{
  "d_model": 192,
  "d_mlp": 512,
  "norm_eps": 1e-05,
  "positions": "learned",
  "bias": "none",
  "init_std_up": 0.0691,
  "lr": 0.00911,
  "lr_mult_down": 2.0,
  "grad_clip": 2.0,
  "decay_shape": "sqrt",
  "doc_mask": false,
  "z_loss": 0.0001,
  "train_tokens": 195600000,
  "dataset": "wikipedia_en"
}
MLP neurons of a small language model. Each row is named by its layer, matrix (gate and up: input weights) and neuron, and shows model dimensions 0-95. Each number is 128 + 24 x the weight over its row's rms, rounded and kept within 0 to 255. Numbers have three digits each. A neuron's up and down rows have the sign that makes its largest values positive.
After each neuron's rows is what it responds to, as a language model described it from the Wikipedia text at the highest values.

L3.gate367:088091139104112116149173146143100148122114092161148109133101120141168119119176107137156109176131103144169103113148152098148112117134159115144091145109144138106108123117129177142111089104113066104102123117133148140091147154129156094127157134066155171147112103118134113139130153115108096128
L3.up367:139129160131168131102110127132096134077129138145105159117129133146146109158156085078113110159160111125129135119141107117140119116107076150121121089147097155149134152104148119158094076124125077134120091137141173124115115104129172106146136140167075097137147099104103115129157111129123117115
Responds to: Paragraph-opening prepositions and boundaries

L5.gate508:141114132135085141147108146161136162144131159126134091129116181086145127101165149115086080118098136134166124105174135125141130164163077155165100175133157114139112104125129113140094143099123195109143117119131095128102138124130146142153107127082142103127163132145141091097132123087128143141
L5.up508:140151084088126114132108138142118140140138096117130084112133114122138141112169186164161173126155124104153110133105128155106149113117135167074131124141167155123111119146107165093134135150148086140115153098153107117130090170126152165120135127155130158114109079109067098163124158093156157136
Responds to: Opening parenthesis after names

L3.gate276:136078138132187138173087162145140110133117099095160131115134137138080115113086162151127128136161093141101149135118172157116131130131116123062121105146181147157092113105111151124114153128123120110101165135135142149099105177133142122131159142131116163123115115150087106146108116092106148143
L3.up276:106116106149162142138130139141143141138112163111136145148138155121108152156125146102145136094118137133139097127124097140104115136117078063071154096126119142158140125138132139142127169142063127116127172119135095110121141159115128135118121132126112146120067117139117091137127136144150133115
Responds to: Opening parenthesis

L9.gate41:120192147122130168130124100106149159155121116113163154157158134155136136157152069116185101130096145152111124157150159139087143140104121138118101127130136156103115120139137134144100114136134148113110143053109094063121135115160119136086124104142129129141113132093171144121123156163114098155
L9.up41:105128156176114125125124106156130102113131128152123100075143137148125112132156104153117098092072132117146142170110097145118090127107108102121087107097130130143122107150123139129150131133192136138112158153136110132062171117103135164140138138108113146162113191146153122159108153129117172153
Responds to: Mid-word fragment after initial letter

L5.gate290:151120093170130105105117095150137097135117133146124137149131123163202118106167131095149085112151128126131134153118152091130145097114115109138146131147106134174131127139082171127142118106141102133127141088140137114115097078144138087163138156140147139134099061136146106110132111035153122120
L5.up290:107078119147105117136147109156129143125125113123122121131134108120200124157115120111115100147154176157137157131126159069144098069106117132109131118155105113177122131128068146152162110147127163147099116127121164099129096104164150086113139152110157143131086132139111119113112104070152112144
Responds to: Sentence-opening prepositions/connectives

L9.gate154:136127134133143141105148116115124116163118096132128104137111138105122137126128119086121122110153150099109139146138119109136196119156128165112113168102123153150143143125102147158144148156094124112093173101129109147141131111175127131102110144053126181142061120117164113118081109120131160136
L9.up154:137151146141159150128135115143132131125096089134114144149138120139155105150102101157141107113143143104133073144097151146178203122123108147122120141114107097082115164091160096132094130118092154098162092103124165105127132139098107118105146145098131128120150105138142121147131117102103126118
Responds to: Preposition and month word endings

L3.gate231:118159107117128141160120155117174171118172102148152136079100137113143131087134087153101145170122134133143142131117131115113108127139167128140106146131116102110086130095112148113129145146137126167075155133151115141149117147136118137150134132132120108143107061133159117113144104064102133111
L3.up231:158144097071134122130108133130139132099149102113146122101158137105131136120093054126123092143121103165108139141150111098145103125138117137139118141134130119143100097111124137090107138117110185157132147137142120136115109128101117124125147120098138125149116102158151142116087127091109090131
Responds to: Subword "us"/"is" pieces

L5.gate306:122158143141140132175124140151125174139117098140103132128096118150137147129128134116096127162153122127128103124123116126143143131190145118130109144161145144164086175093123170068124110110160146143136159118112106077136120130120110107080123118137133193110146103103143191113159119123065132135
L5.up306:153148104131156159124144163145169161099125082112057145161081112146101129121115098105154122160129122119101136105151133135121132121156171126151088161110138129112121170103166161106123137118152156170138176139079131077137146157090134121121148150116111195099130116133109171116127131123108136114
Responds to: Mid-word fragment continuations